Weights of a small GPT-style language model, trained from scratch on English Wikipedia.
Size: 16 layers, 4 heads of 64, MLP 512 SwiGLU.
Architecture: RMSNorm before each block, rotary positions, no biases in attention or MLP, tied embeddings.
Training: a variant of Muon for these matrices, 622M tokens, 9498 steps.
MLP neurons of a small language model. Each row is named by its layer, matrix (down: output weights) and neuron, and shows model dimensions 64-191. Each number is 50 + 10 x the weight over its row's rms, rounded and kept within 0 to 99. A neuron's up and down rows have the sign that makes its largest values positive.
After each neuron's rows, "fires before" lists the tokens most often just after its 100 highest values on Wikipedia text that the model never trained on. A number after a token or word is its count.

L11.down2:50 45 57 49 51 70 57 60 56 47 36 51 57 68 34 43 61 58 80 62 37 45 48 42 31 41 36 22 50 60 59 67 39 33 66 62 64 40 53 55 64 59 55 39 45 56 53 47 54 40 41 51 35 43 38 51 55 50 32 43 43 55 46 58 17 42 37 47 59 44 50 56 54 54 43 73 58 55 34 63 42 56 39 28 59 38 53 54 62 59 39 37 38 49 62 40 43 57 64 56 53 63 44 53 53 49 39 59 57 49 53 56 59 49 43 61 57 47 60 33 56 48 64 51 49 54 54 50
fires before: "," 16, ".\n\n" 11, "." 9, " and" 6, " as" 6, " to" 4

L11.down133:35 45 39 42 57 48 35 52 48 61 56 69 47 54 58 53 35 35 54 44 48 61 41 62 57 39 43 53 53 40 64 50 50 48 63 35 40 39 50 51 53 67 57 28 55 35 61 51 48 45 39 41 52 43 75 53 44 50 41 59 39 39 44 44 50 50 49 68 62 71 52 50 35 45 67 34 59 41 50 57 44 42 48 32 37 40 50 51 57 52 76 43 54 67 51 48 56 50 46 46 74 53 50 54 46 57 49 32 53 47 49 60 31 43 48 60 57 47 55 59 53 70 48 50 59 37 67 44
fires before: " with" 25, "s" 7, " in" 6, "y" 6, " between" 6, "es" 6

L6.down245:71 52 72 43 46 71 40 50 52 57 52 59 37 48 47 54 43 40 38 45 43 35 40 36 54 34 27 42 26 56 49 35 52 46 34 54 59 55 53 27 64 50 54 31 40 52 46 53 42 56 45 48 62 51 56 42 47 53 51 41 60 45 34 61 30 46 52 64 52 48 42 69 55 47 50 33 54 38 58 49 46 50 47 57 43 64 49 31 45 36 50 43 43 52 58 51 62 51 60 60 41 58 32 39 70 58 54 61 48 54 48 57 53 55 49 30 38 64 58 52 45 50 40 65 45 63 41 51
fires before: "ed" 28, "es" 16, "ers" 8, "er" 6, " |" 4

L6.down181:42 46 58 48 69 55 47 48 56 64 51 54 54 57 50 46 54 51 53 71 39 46 42 46 43 31 53 39 42 52 49 45 60 61 58 36 52 46 43 36 69 38 37 73 39 48 36 52 66 47 52 36 63 52 50 49 44 43 57 63 59 53 55 44 66 37 44 56 47 46 35 60 41 66 41 36 42 57 41 56 42 54 60 62 42 55 50 42 60 47 61 56 55 51 31 56 60 40 40 44 43 60 42 60 49 43 39 25 49 59 50 53 60 45 41 54 50 51 51 56 58 68 52 48 43 65 64 56
fires before: "op" 33, "ic" 12, "oy" 8, "y" 6, "ict" 5

L3.down441:40 39 46 54 56 36 54 47 51 45 56 53 51 53 62 48 56 45 61 49 55 67 44 49 80 65 52 51 65 56 65 40 40 64 66 45 42 64 63 57 57 53 59 36 50 30 55 39 55 48 67 48 48 44 58 51 49 48 58 54 58 48 25 51 57 54 54 35 58 47 32 42 52 37 57 51 53 52 57 45 55 72 48 54 47 32 50 56 34 46 45 44 53 65 49 30 53 43 63 47 62 57 52 51 37 52 44 42 48 59 66 44 51 58 50 63 50 44 59 31 49 60 42 33 56 48 57 58
fires before: "|" 36, " in" 9, "ow" 7, "ren" 7, " on" 5, " to" 5

L10.down173:47 34 65 63 56 46 42 42 58 74 66 46 52 52 61 53 44 59 46 51 46 50 46 51 64 56 25 54 38 55 62 57 63 47 34 47 41 51 35 42 38 41 61 58 36 52 47 54 64 62 45 50 38 56 60 65 58 51 47 49 48 44 55 42 63 55 34 33 46 44 31 34 53 50 72 58 37 55 24 59 46 34 49 54 57 66 39 36 66 37 48 48 66 68 45 72 56 60 51 68 59 45 41 56 51 33 53 34 38 50 45 43 53 46 44 60 44 35 59 51 70 45 41 36 54 42 42 53
fires before: "y" 36, "ies" 12, "ied" 6

L11.down421:56 52 68 63 37 49 68 37 52 58 55 42 47 46 59 31 28 49 51 35 54 53 53 60 45 47 56 35 57 49 50 58 56 74 41 48 46 58 55 55 60 53 48 51 52 52 70 57 43 48 64 62 73 59 46 53 39 55 55 59 64 71 47 42 53 42 54 49 41 63 54 38 54 30 49 33 56 67 46 56 69 51 50 55 41 58 50 57 53 35 55 54 60 60 48 38 54 60 47 41 49 49 47 58 39 58 49 52 50 54 45 53 45 42 60 57 64 58 47 35 58 50 59 49 54 58 52 48
fires before: "r" 16, "in" 15, "ro" 15, "ain" 9, "se" 8, "rib" 7

L7.down503:63 52 56 55 43 53 43 53 56 44 61 44 59 42 47 43 45 55 53 69 41 46 57 63 65 41 34 55 52 50 55 40 47 42 58 63 71 43 60 57 48 62 55 45 53 35 50 66 63 45 57 77 36 53 65 52 59 60 59 45 52 56 57 64 55 39 31 34 60 47 49 49 55 50 47 62 41 69 49 59 50 64 56 39 50 56 52 44 42 62 42 36 39 62 63 59 64 46 75 47 55 51 34 57 62 55 52 57 29 49 42 57 53 45 39 44 54 50 44 42 54 39 32 40 55 41 34 67
fires before: "ople" 17, "ak" 11, "ial" 11, "er" 9, "ers" 6, "ip" 6

L11.down235:23 49 47 44 47 44 63 53 47 37 59 53 44 45 50 60 55 39 54 46 49 42 43 58 66 38 43 55 49 49 71 67 48 58 48 60 39 42 47 68 52 55 47 58 60 58 60 70 51 57 65 57 39 54 48 44 48 46 54 49 46 51 40 41 45 48 44 61 43 47 58 46 39 34 47 99 40 43 47 51 37 63 53 47 47 56 55 42 50 42 40 53 58 72 68 54 69 41 51 44 75 46 44 50 50 47 44 64 51 62 47 44 59 49 43 42 61 52 54 60 60 40 44 53 23 56 44 72
fires before: "ed" 41, "ation" 11, "es" 10, "m" 10, "ing" 5, "e" 5

L9.down238:49 49 46 38 43 57 69 59 34 45 59 38 65 64 49 41 61 47 59 42 68 55 39 45 40 39 32 56 50 46 45 58 40 50 60 47 48 55 32 61 20 26 59 59 58 62 52 37 58 50 50 53 61 48 59 58 48 49 51 47 38 62 46 46 53 38 37 71 66 60 52 43 58 51 51 69 41 55 66 57 52 67 47 52 43 42 46 57 35 62 54 59 48 72 54 45 48 52 67 49 57 55 59 55 70 53 46 47 52 39 47 46 45 43 58 61 71 63 28 44 25 68 57 47 73 44 43 51
fires before: "f" 21, "v" 8, "ut" 7, "ath" 6, "b" 6, "g" 6

L10.down391:44 54 66 49 43 65 71 24 47 37 48 53 61 50 60 41 59 41 34 35 68 62 78 58 48 57 46 44 61 48 63 75 44 58 43 70 33 65 61 54 49 56 38 62 49 23 42 44 42 59 57 66 69 46 52 56 57 42 47 62 66 41 51 47 45 61 38 50 39 64 41 54 58 52 42 59 53 75 44 50 40 48 52 41 48 44 42 49 45 47 57 60 66 58 59 41 42 41 42 23 43 49 49 55 41 39 54 42 53 49 50 61 52 37 67 43 65 44 58 49 55 52 58 47 47 61 48 49
fires before: "r" 16, "ro" 14, "in" 12, "rib" 8, "ain" 6, "ay" 5

L11.down511:54 33 50 71 43 52 48 47 43 56 63 55 52 58 59 40 42 38 60 51 52 36 47 47 39 63 49 55 56 53 44 62 49 65 39 47 50 69 49 48 53 43 46 30 66 43 51 55 33 59 42 61 41 64 47 66 64 64 38 55 37 55 57 32 31 47 44 50 60 50 43 47 59 39 64 55 42 45 39 53 29 39 28 53 37 59 62 62 51 43 50 54 50 45 59 51 57 67 54 41 42 38 58 45 45 47 54 63 37 42 32 50 55 55 53 43 68 67 46 33 58 48 53 45 56 43 48 50
fires before: "d" 32, "v" 15, "m" 10, "op" 10, "ul" 5, "ear" 5

L3.down73:69 42 47 46 46 64 48 52 43 46 49 42 64 58 63 50 67 46 52 18 71 42 42 63 56 67 28 50 52 40 43 50 53 57 70 47 51 47 43 43 47 68 52 48 56 62 43 46 29 27 65 52 56 43 49 56 54 45 48 65 52 64 58 65 58 54 52 54 44 62 28 65 40 55 60 52 44 50 66 40 51 54 52 49 59 71 18 73 42 47 34 58 46 55 55 54 45 44 47 57 42 47 47 53 59 36 35 37 62 39 51 52 57 35 66 55 41 37 63 46 37 49 62 29 58 46 57 62
fires before: "o" 19, "t" 13, "f" 11, "ut" 11

L9.down270:26 41 61 62 50 55 49 54 49 55 55 37 46 60 61 57 46 36 53 54 56 52 44 52 63 67 43 55 55 49 48 48 53 42 44 49 46 40 44 54 35 90 41 30 57 53 72 61 49 71 52 34 39 55 51 43 51 51 54 53 50 53 61 49 44 41 46 59 51 53 50 43 48 38 44 57 52 46 46 55 53 51 40 56 26 62 29 43 49 47 43 57 55 49 38 50 53 46 46 42 74 55 44 48 57 57 61 42 28 27 56 65 64 43 46 40 26 51 57 37 36 51 57 54 57 52 43 60
fires before: "ed" 34, "s" 19, "ing" 9, "es" 6

L2.down97:56 65 48 46 37 61 62 48 51 63 33 67 75 45 35 63 47 30 46 45 49 43 74 52 45 45 39 59 38 66 43 62 49 47 54 35 45 67 32 45 47 56 42 38 52 41 32 52 54 59 58 51 53 40 51 47 56 43 51 39 40 33 53 43 46 63 52 50 58 45 43 41 61 52 51 40 57 37 49 60 56 65 58 61 40 52 63 59 39 58 60 52 54 47 33 37 56 63 53 68 41 44 43 50 47 61 54 42 58 49 43 54 47 46 32 49 49 51 50 63 54 44 54 57 58 32 50 61
fires before: "ge" 23, "r" 11, "le" 9, "it" 8, "et" 8

L11.down283:66 60 52 68 40 46 43 69 45 43 42 42 56 55 54 47 53 54 34 41 48 59 63 60 62 51 71 37 55 44 57 40 49 62 38 55 34 37 59 62 67 48 57 35 55 49 34 38 60 50 60 35 46 51 44 46 46 39 32 55 58 35 44 46 25 44 48 39 33 47 48 52 40 53 66 56 65 42 65 67 60 59 64 40 46 44 34 58 34 53 53 50 54 55 49 46 46 57 52 40 22 53 49 55 46 46 68 60 39 60 50 42 47 56 39 51 48 30 52 33 58 50 49 56 49 54 59 55
fires before: "|" 44, "|---|---|---|---" 24, "er" 4

L6.down89:54 54 44 42 46 48 48 36 45 47 47 65 54 64 44 47 58 66 55 53 55 43 38 48 66 58 51 54 57 48 31 56 34 53 42 71 50 46 61 54 70 64 32 25 61 59 50 37 46 46 76 45 42 55 44 50 47 37 51 55 52 46 35 60 43 34 44 54 51 61 36 37 49 45 53 57 62 60 70 20 54 63 48 52 48 59 49 55 46 62 57 59 46 43 48 66 58 60 35 58 62 60 73 42 46 51 52 30 42 45 52 44 41 50 68 34 39 32 45 41 17 42 33 41 51 57 49 48
fires before: "ian" 34, "ia" 30, "d" 15

L11.down301:38 41 53 59 42 46 52 52 49 47 48 50 54 42 62 52 41 42 61 49 55 41 70 38 52 55 54 44 63 44 52 34 45 57 54 52 62 47 49 39 37 37 53 31 39 42 45 56 65 67 40 58 28 43 46 39 47 44 54 46 46 37 38 58 36 50 32 36 49 41 45 55 48 52 42 97 31 35 45 57 58 58 63 45 39 51 33 37 61 43 45 42 49 42 44 34 35 33 52 48 37 49 41 59 62 47 35 55 36 44 59 53 35 65 55 35 41 52 47 66 54 64 51 61 42 36 58 40
fires before: "." 60, ":" 7, "%" 6

L7.down371:45 57 46 73 57 41 54 66 35 44 61 48 45 57 39 57 33 45 56 43 42 51 51 36 53 51 34 50 56 62 56 53 75 57 41 49 43 61 59 59 31 47 36 47 71 56 67 51 42 39 67 65 38 55 52 58 33 58 52 39 56 56 48 37 58 30 62 61 52 47 61 42 57 46 46 59 59 42 30 64 47 33 42 58 51 35 40 48 28 52 39 47 49 51 70 41 43 29 38 51 55 49 55 40 51 64 62 44 60 42 50 56 61 41 36 39 42 49 56 54 38 41 38 55 29 58 45 71
fires before: "ation" 24, "ed" 13, "ative" 8, "ating" 6, "ing" 5, "at" 5

L8.down26:38 58 59 42 45 59 54 49 65 37 63 66 43 62 43 48 48 30 26 52 55 54 50 52 55 51 38 51 61 54 56 32 39 38 56 45 40 55 46 47 48 37 64 60 57 39 59 49 63 46 31 46 52 53 42 42 39 70 38 38 30 34 43 56 61 72 26 62 64 52 63 50 50 43 39 41 53 57 39 48 66 52 53 63 46 35 32 55 51 55 20 37 65 33 38 41 49 45 69 46 45 48 38 70 44 58 55 59 44 55 50 51 30 61 46 49 54 39 51 55 37 55 54 48 48 44 43 56
fires before: " as" 20, "," 20, "." 5, " to" 5, "ly" 5

L11.down403:52 63 44 39 55 49 49 48 50 55 54 67 44 70 60 60 50 23 43 34 54 30 53 49 61 37 49 49 49 40 54 68 37 53 62 43 44 61 43 53 54 47 59 54 76 68 48 38 26 46 56 51 58 57 52 66 57 42 69 67 63 64 42 36 50 55 60 56 63 43 40 33 36 46 62 68 49 41 55 49 53 47 61 51 27 41 49 31 46 52 44 45 63 33 39 54 54 51 45 62 55 62 57 55 52 58 37 46 35 54 44 37 48 59 24 56 44 42 50 51 45 39 49 43 62 55 60 44
fires before: "gan" 26, "ig" 16, "b" 11

L3.down410:46 49 51 20 63 37 39 26 57 66 38 59 47 43 62 59 53 63 64 52 42 54 49 54 49 35 37 61 65 57 51 43 27 37 61 49 56 25 42 56 60 53 41 51 45 41 37 55 45 45 57 60 60 47 68 63 76 46 49 53 56 38 46 53 32 52 37 50 44 36 39 54 43 33 53 44 61 55 55 49 51 47 61 66 43 59 52 50 64 47 50 30 42 47 47 63 54 42 55 49 54 42 38 50 37 45 31 46 40 49 45 57 46 50 39 57 45 27 44 54 49 50 29 54 47 61 25 42
fires before: "==\n" 22, " l" 11, " ==\n" 10, "hy" 9, "ion" 7

L3.down372:48 68 53 56 38 46 74 67 60 56 25 36 63 47 20 49 49 42 44 41 36 47 68 55 40 35 46 42 52 60 48 41 59 43 52 52 52 56 50 41 65 65 57 43 65 47 48 59 51 59 59 67 78 66 47 62 56 49 36 46 51 49 51 44 57 69 37 54 46 38 57 64 33 39 62 38 43 39 54 49 46 49 64 48 40 46 38 49 44 42 60 50 52 62 48 52 62 44 65 57 69 42 52 32 66 59 43 30 54 51 48 56 52 37 59 48 44 44 50 43 65 52 54 45 50 48 36 42
fires before: "ect" 22, "v" 9, "u" 9, "ars" 8, "i" 6, "ation" 5

L8.down175:52 49 38 56 34 52 46 63 54 33 56 63 48 55 44 44 48 53 57 46 55 48 57 44 62 45 35 62 56 34 39 51 53 65 54 63 51 60 45 66 27 40 48 35 53 64 69 52 43 76 49 34 48 45 48 60 35 53 61 45 57 41 58 46 40 58 51 50 66 46 39 47 57 39 59 55 53 32 16 59 50 54 55 67 44 57 51 41 68 49 32 61 56 53 46 46 58 52 35 55 71 55 54 58 46 56 36 49 47 53 53 53 61 49 47 59 57 63 43 39 61 51 67 55 62 69 40 55
fires before: "d" 38, "v" 15, "op" 9, "m" 5, "am" 5, "ult" 4

L9.down10:38 37 49 44 68 62 50 35 59 59 43 47 36 60 45 57 58 56 69 70 58 43 28 45 50 37 23 37 51 49 65 51 45 57 43 64 51 26 65 53 63 64 48 57 58 50 34 44 48 61 55 59 51 50 56 46 49 52 63 64 57 61 42 51 40 43 58 51 46 54 56 60 49 49 48 46 54 44 43 53 65 41 50 49 60 61 46 53 60 66 23 42 41 62 47 71 51 59 64 42 42 48 56 48 40 46 62 47 47 55 59 54 57 51 51 53 38 51 36 45 53 51 37 41 55 61 48 41
fires before: "er" 18, "es" 18, "ial" 11, "ed" 11, "ement" 9, "ers" 8

L12.down141:45 49 61 44 68 45 58 47 64 48 59 51 72 54 45 43 41 44 39 47 33 70 51 49 50 30 54 37 49 57 55 61 46 53 46 42 53 35 30 35 63 64 59 57 49 52 43 60 40 71 41 57 56 61 56 53 45 47 50 52 58 46 41 53 56 58 40 23 55 53 40 31 55 27 40 57 65 43 40 41 44 44 49 30 53 52 62 54 49 45 60 47 63 47 56 46 64 27 52 55 55 52 54 76 49 47 49 48 55 48 36 54 46 50 55 24 68 34 58 38 58 56 47 48 70 46 57 37
fires before: "e" 18, "er" 15, "ing" 11, "es" 10, "y" 4, "tern" 4

L2.down29:56 54 53 43 62 45 46 64 42 47 69 68 43 43 45 46 60 44 51 57 47 63 44 35 59 64 46 55 40 49 47 30 47 37 64 60 52 49 29 64 45 56 32 44 55 47 42 50 50 66 59 45 49 34 60 65 55 59 48 49 42 51 53 41 28 49 62 64 56 37 54 37 36 43 43 28 61 48 50 36 49 62 56 46 37 42 65 40 46 60 68 49 41 56 58 48 58 38 45 46 61 61 49 64 23 49 38 64 50 45 44 46 37 46 33 49 59 37 46 51 59 67 50 61 61 36 44 68
fires before: "==\n" 21, "s" 12, " ==\n" 7, "th" 7, " and" 5

L7.down337:43 38 48 35 85 46 54 59 55 69 31 56 60 39 55 60 50 47 75 58 68 41 42 65 57 55 47 51 40 62 52 62 61 42 59 49 50 43 60 52 61 61 48 58 37 48 43 44 37 47 60 62 47 53 51 49 44 57 34 55 41 45 55 57 57 48 39 38 50 37 46 47 46 55 43 54 34 55 46 52 67 68 62 57 31 58 58 37 50 61 35 61 50 56 45 42 44 41 40 28 43 42 39 54 44 42 64 62 42 61 52 39 63 54 55 47 56 59 65 73 56 40 51 52 37 25 70 34
fires before: "," 19, " |" 16, " (" 13, " –" 4

L12.down166:47 58 36 57 50 61 57 30 42 44 39 37 48 47 39 55 40 42 65 46 48 30 39 36 69 34 52 53 46 46 63 64 67 52 61 65 34 46 38 74 56 57 57 42 65 53 46 48 44 52 48 74 59 61 51 73 59 33 42 47 58 49 37 62 55 56 55 52 53 70 36 52 39 52 58 52 56 62 51 43 49 71 55 37 45 58 47 51 63 45 50 30 45 34 39 54 49 49 64 41 45 45 24 48 41 50 44 43 30 46 54 55 50 49 39 57 46 51 45 48 60 65 63 48 37 49 55 42
fires before: "her" 15, "ed" 14, "k" 10, "e" 8, "he" 7, "es" 5

L2.down255:46 36 44 37 61 58 50 49 60 59 47 48 44 43 48 50 49 56 47 43 41 47 47 39 53 40 55 48 40 57 32 47 49 39 53 74 56 61 57 58 46 55 65 34 68 54 48 63 44 43 53 67 46 41 46 62 44 43 46 53 52 64 57 61 51 38 51 37 45 52 69 77 52 45 46 41 49 43 44 66 59 52 43 48 47 63 46 36 56 68 66 55 53 48 45 72 50 46 61 45 54 62 57 32 54 70 67 69 43 51 48 69 38 44 52 49 63 46 26 61 42 52 43 47 81 51 44 41
fires before: "u" 14, "t" 12, "er" 8, "ing" 6, "ial" 6, "i" 6

L10.down4:41 70 57 59 48 52 63 47 44 56 55 35 49 54 43 71 52 45 42 59 38 41 55 40 57 47 70 42 41 37 56 43 58 37 38 45 59 53 50 51 54 37 48 63 49 47 59 40 65 53 61 33 28 74 62 36 39 59 52 39 44 38 40 51 68 51 46 49 46 47 58 57 38 48 52 40 27 57 29 55 48 37 53 62 43 52 58 55 61 39 45 43 49 63 39 48 44 66 62 53 40 54 54 52 30 50 40 32 46 43 42 43 36 43 59 47 62 42 45 52 56 48 60 50 40 52 46 53
fires before: "ow" 19, "ort" 10, "op" 8, "ould" 8, "ap" 7, "ure" 6

L3.down7:64 82 51 47 51 54 44 40 53 37 56 55 43 46 35 61 47 45 56 76 39 49 40 48 60 42 60 64 39 66 49 64 45 49 22 44 56 46 40 47 51 52 46 50 44 49 53 49 57 55 41 29 50 57 59 65 56 31 54 50 49 51 66 64 49 37 48 51 47 55 61 42 47 53 44 75 34 51 52 58 57 44 55 48 56 67 61 41 35 48 50 54 53 51 39 50 36 38 64 54 48 41 66 41 37 56 42 44 66 65 39 44 45 27 63 50 60 50 53 43 53 51 56 58 50 52 49 37
fires before: "ow" 16, "ort" 10, "ip" 10, "ould" 8, "op" 7, "ap" 5

L11.down41:58 40 53 62 51 44 50 61 50 55 70 56 64 39 43 65 73 72 28 42 54 40 73 36 52 34 56 50 51 49 47 49 52 61 64 50 68 51 26 61 48 42 46 34 42 46 52 51 51 50 59 69 28 43 51 73 46 64 53 35 57 53 66 49 61 56 64 40 56 50 46 54 40 55 50 41 49 56 47 38 53 53 68 51 50 68 51 54 49 49 42 38 45 34 56 50 44 40 56 64 42 51 62 33 55 38 42 26 37 48 59 45 47 53 55 64 35 48 49 45 51 55 38 59 57 44 68 50
fires before: " |" 44, "7" 9, "9" 7, "–" 7, ":" 4

L12.down281:73 53 46 40 52 37 44 57 57 66 54 64 77 64 53 34 46 43 63 47 46 69 51 69 53 47 29 64 33 48 45 54 47 49 56 37 59 46 66 54 43 50 41 57 63 44 56 54 59 42 51 56 62 32 41 40 45 39 44 61 47 56 47 71 62 48 56 35 37 42 40 46 62 43 74 25 45 65 54 49 39 66 46 66 40 50 64 57 43 42 57 39 48 67 46 52 63 56 49 53 38 50 37 44 47 40 58 50 40 49 40 47 45 33 64 59 63 31 37 68 53 53 66 41 47 43 48 39
fires before: "le" 22, "im" 12, "r" 7, "il" 7, "i" 6

L12.down307:34 66 42 50 53 52 67 61 42 59 48 59 52 51 51 49 31 38 59 47 66 66 52 59 55 39 40 48 51 29 47 45 25 47 29 54 61 43 44 55 49 46 45 70 56 44 39 41 44 44 41 35 64 55 49 59 35 42 45 40 48 48 49 57 54 32 37 54 45 48 62 52 39 43 59 40 67 45 35 44 74 46 60 67 52 60 47 58 45 55 51 39 34 44 44 50 42 31 48 35 39 52 49 46 52 57 63 46 52 33 46 61 59 41 43 55 56 49 42 44 35 50 38 71 48 41 43 49
fires before: "," 35, "." 11, " " 6, " |" 6, "7" 5, "}" 5

L12.down224:59 45 38 42 55 48 37 48 39 50 44 69 45 57 43 59 58 44 47 48 52 44 31 27 39 50 55 43 55 61 42 69 44 53 47 51 38 31 59 47 57 46 44 67 53 41 25 46 37 59 60 50 56 52 52 49 64 59 49 68 44 37 43 65 35 46 60 58 43 28 45 52 42 48 48 46 37 49 54 50 52 48 63 47 53 48 41 44 48 42 48 60 51 31 61 40 49 53 45 48 59 54 52 55 55 48 44 40 52 54 18 68 49 54 51 45 71 35 53 47 53 41 44 41 58 44 63 34
fires before: "th" 24, "y" 21, "ents" 10, "ied" 9, "ies" 5

L10.down115:45 50 35 49 40 52 47 39 58 49 60 77 53 51 46 57 50 40 60 45 36 35 47 34 53 57 42 39 56 48 63 40 50 58 39 49 56 58 63 54 43 55 51 65 60 34 46 51 56 49 67 52 49 43 49 58 64 53 52 45 44 51 38 51 67 47 59 56 64 42 35 45 58 44 57 87 37 37 63 43 49 47 32 67 54 76 38 50 54 46 37 56 40 49 50 43 43 59 49 47 57 54 60 38 34 46 62 55 49 50 43 58 44 41 55 40 41 48 28 48 49 57 46 47 41 46 44 41
fires before: "a" 53, "ian" 4, "ision" 4

L12.down288:50 57 40 51 54 54 55 50 57 44 53 43 75 59 36 44 71 32 51 58 49 55 52 66 50 64 58 56 41 43 50 44 49 34 37 59 49 53 44 55 46 42 74 59 40 65 71 51 54 58 57 43 45 40 35 66 61 53 56 54 47 52 58 33 44 48 40 46 62 46 62 45 37 47 56 65 38 38 52 47 43 36 52 61 56 28 59 57 36 68 41 47 33 62 51 37 42 49 50 44 37 60 49 64 67 38 61 42 49 42 57 65 60 43 67 46 42 66 43 60 64 41 40 54 56 60 38 52
fires before: " |" 24, " and" 12, ":" 12, " " 11, " is" 7, ".\n\n" 7

L7.down277:46 43 58 52 56 61 68 38 45 56 66 41 40 52 45 54 55 57 58 40 58 53 41 46 45 51 40 59 43 52 61 42 71 57 51 59 45 45 58 48 46 55 73 49 30 53 53 66 54 45 33 52 44 45 48 41 40 35 51 43 53 37 50 54 45 63 48 54 50 47 40 34 54 48 59 69 56 61 55 40 49 51 53 36 53 60 43 37 72 50 49 52 41 52 54 55 68 51 56 51 47 60 70 52 56 40 47 48 42 49 61 51 60 51 53 60 51 70 60 37 34 41 48 49 52 62 57 40
fires before: "ed" 19, "es" 13, "ation" 10, "l" 8, "m" 7, "ations" 6

L11.down369:59 56 44 64 48 53 47 45 44 58 37 58 46 56 43 66 27 35 39 47 35 53 73 31 49 59 57 48 55 58 48 67 56 39 53 65 43 49 49 56 42 47 59 35 46 57 62 59 38 52 54 53 47 43 40 48 55 57 52 43 47 45 41 52 45 53 68 48 57 75 58 45 59 38 36 39 51 46 56 38 41 56 40 53 29 67 59 48 61 36 50 64 49 52 40 33 46 51 38 41 34 57 64 48 44 57 52 45 49 55 27 62 41 53 48 68 50 39 50 57 46 64 66 51 44 60 67 50
fires before: "ague" 22, "g" 11, "e" 9, "b" 7, "k" 4

L3.down131:51 61 50 49 34 52 47 55 21 54 40 68 49 50 36 49 44 44 48 45 48 55 56 54 53 48 50 47 40 71 50 31 56 44 41 54 48 40 69 56 68 55 33 57 55 49 39 43 56 62 44 58 38 53 56 49 53 56 45 62 48 38 44 41 58 45 62 46 48 51 60 43 36 50 40 46 59 52 44 26 63 38 49 61 38 47 55 45 54 55 48 57 36 47 51 41 61 48 66 55 48 63 50 35 58 64 60 43 56 45 47 78 54 51 74 31 37 39 45 36 46 44 42 54 54 39 57 58
fires before: "el" 15, "er" 11, "ter" 10, "es" 6, "ia" 5, "ern" 5

L10.down100:76 56 48 47 52 60 42 68 50 42 38 45 44 37 38 52 52 44 46 47 49 42 37 67 59 50 70 61 33 52 40 62 57 40 40 53 45 52 55 51 46 48 39 48 56 74 35 48 44 31 56 41 44 38 60 58 62 31 34 66 30 34 59 50 47 53 59 48 64 42 63 53 38 33 54 48 44 54 48 62 52 62 35 39 62 61 52 43 44 40 60 59 43 46 46 59 72 40 52 48 75 50 44 72 62 50 49 54 46 59 40 41 42 39 47 40 58 43 61 43 70 42 53 64 42 56 40 33
fires before: "y" 15, "ies" 9, "us" 8, "er" 7, "ic" 6, "es" 5

L8.down264:63 61 22 53 54 45 67 55 44 55 43 55 50 58 61 48 52 53 36 67 45 62 51 34 59 65 23 40 44 41 32 45 45 57 49 54 43 64 46 68 49 35 55 27 63 51 54 56 49 62 54 53 54 67 49 53 43 41 45 46 46 44 57 51 50 43 35 43 37 48 42 33 50 56 65 68 51 49 52 49 43 51 42 51 63 54 64 34 43 42 49 69 50 69 48 32 77 55 56 47 49 45 45 64 51 29 49 45 50 67 44 42 70 40 38 50 43 59 41 34 60 56 43 55 47 67 42 47
fires before: "d" 22, "v" 12, "m" 12, "op" 9

L11.down47:48 48 73 63 52 53 43 59 59 57 38 53 51 52 29 54 72 56 42 60 43 35 59 46 51 50 35 56 48 61 51 49 60 49 58 43 59 73 52 45 53 59 41 36 64 39 57 48 47 53 50 51 41 52 51 38 36 36 43 46 44 63 50 41 47 48 47 52 63 52 33 30 55 65 29 68 62 46 36 59 49 34 45 55 45 45 59 55 41 40 49 53 46 33 51 46 51 49 49 45 52 60 52 61 56 56 48 61 50 49 34 49 58 44 46 47 55 43 45 44 53 63 66 58 48 39 61 57
fires before: "." 18, "," 14, ".\n\n" 13, " and" 12, " by" 5, " in" 5

L11.down166:38 39 40 48 59 23 47 52 67 53 51 59 44 50 41 45 41 55 44 46 62 45 68 59 64 47 35 66 55 54 45 49 44 58 40 60 68 46 49 67 51 57 39 65 40 52 54 29 42 55 54 56 53 51 41 36 60 53 57 59 47 58 57 51 32 45 54 57 47 35 50 44 45 47 63 76 47 39 55 59 44 53 43 65 41 46 47 36 49 52 58 57 51 63 53 46 61 36 36 52 48 38 59 58 56 52 47 38 36 37 51 49 42 33 57 37 53 46 54 42 39 52 38 60 54 68 50 54
fires before: "ia" 30, "ian" 19, "ep" 4

L9.down268:55 68 50 55 46 47 41 60 55 56 51 70 58 53 42 44 64 44 45 63 42 52 59 38 38 62 51 36 32 50 65 62 61 48 64 57 62 48 43 76 56 64 64 34 58 55 66 74 62 42 61 50 64 34 43 56 47 52 48 39 60 33 55 59 44 58 47 40 67 48 49 45 52 60 46 57 55 50 58 42 37 64 56 51 46 27 55 61 54 43 47 59 43 27 33 40 31 55 43 48 37 40 53 61 38 48 26 55 42 59 44 53 52 57 61 29 35 53 38 60 42 69 47 53 50 42 50 59
fires before: " " 19, " |" 13, "," 12, "." 7, ":" 7

L7.down390:39 36 52 52 51 66 75 48 43 36 62 41 56 55 51 63 25 57 40 36 29 33 45 57 37 37 41 32 40 50 64 50 44 57 53 67 46 46 53 48 57 57 53 42 37 59 57 49 59 61 53 45 45 64 60 55 54 44 36 37 34 48 49 46 56 51 45 47 58 50 21 42 35 50 70 62 49 48 48 40 56 43 47 55 43 53 57 52 53 72 40 42 38 38 51 70 46 57 51 43 56 48 40 45 60 39 45 47 52 61 53 42 68 63 65 50 56 61 55 60 61 43 51 36 48 59 63 37
fires before: "e" 26, "ation" 23, "es" 11, "ing" 9, "ed" 6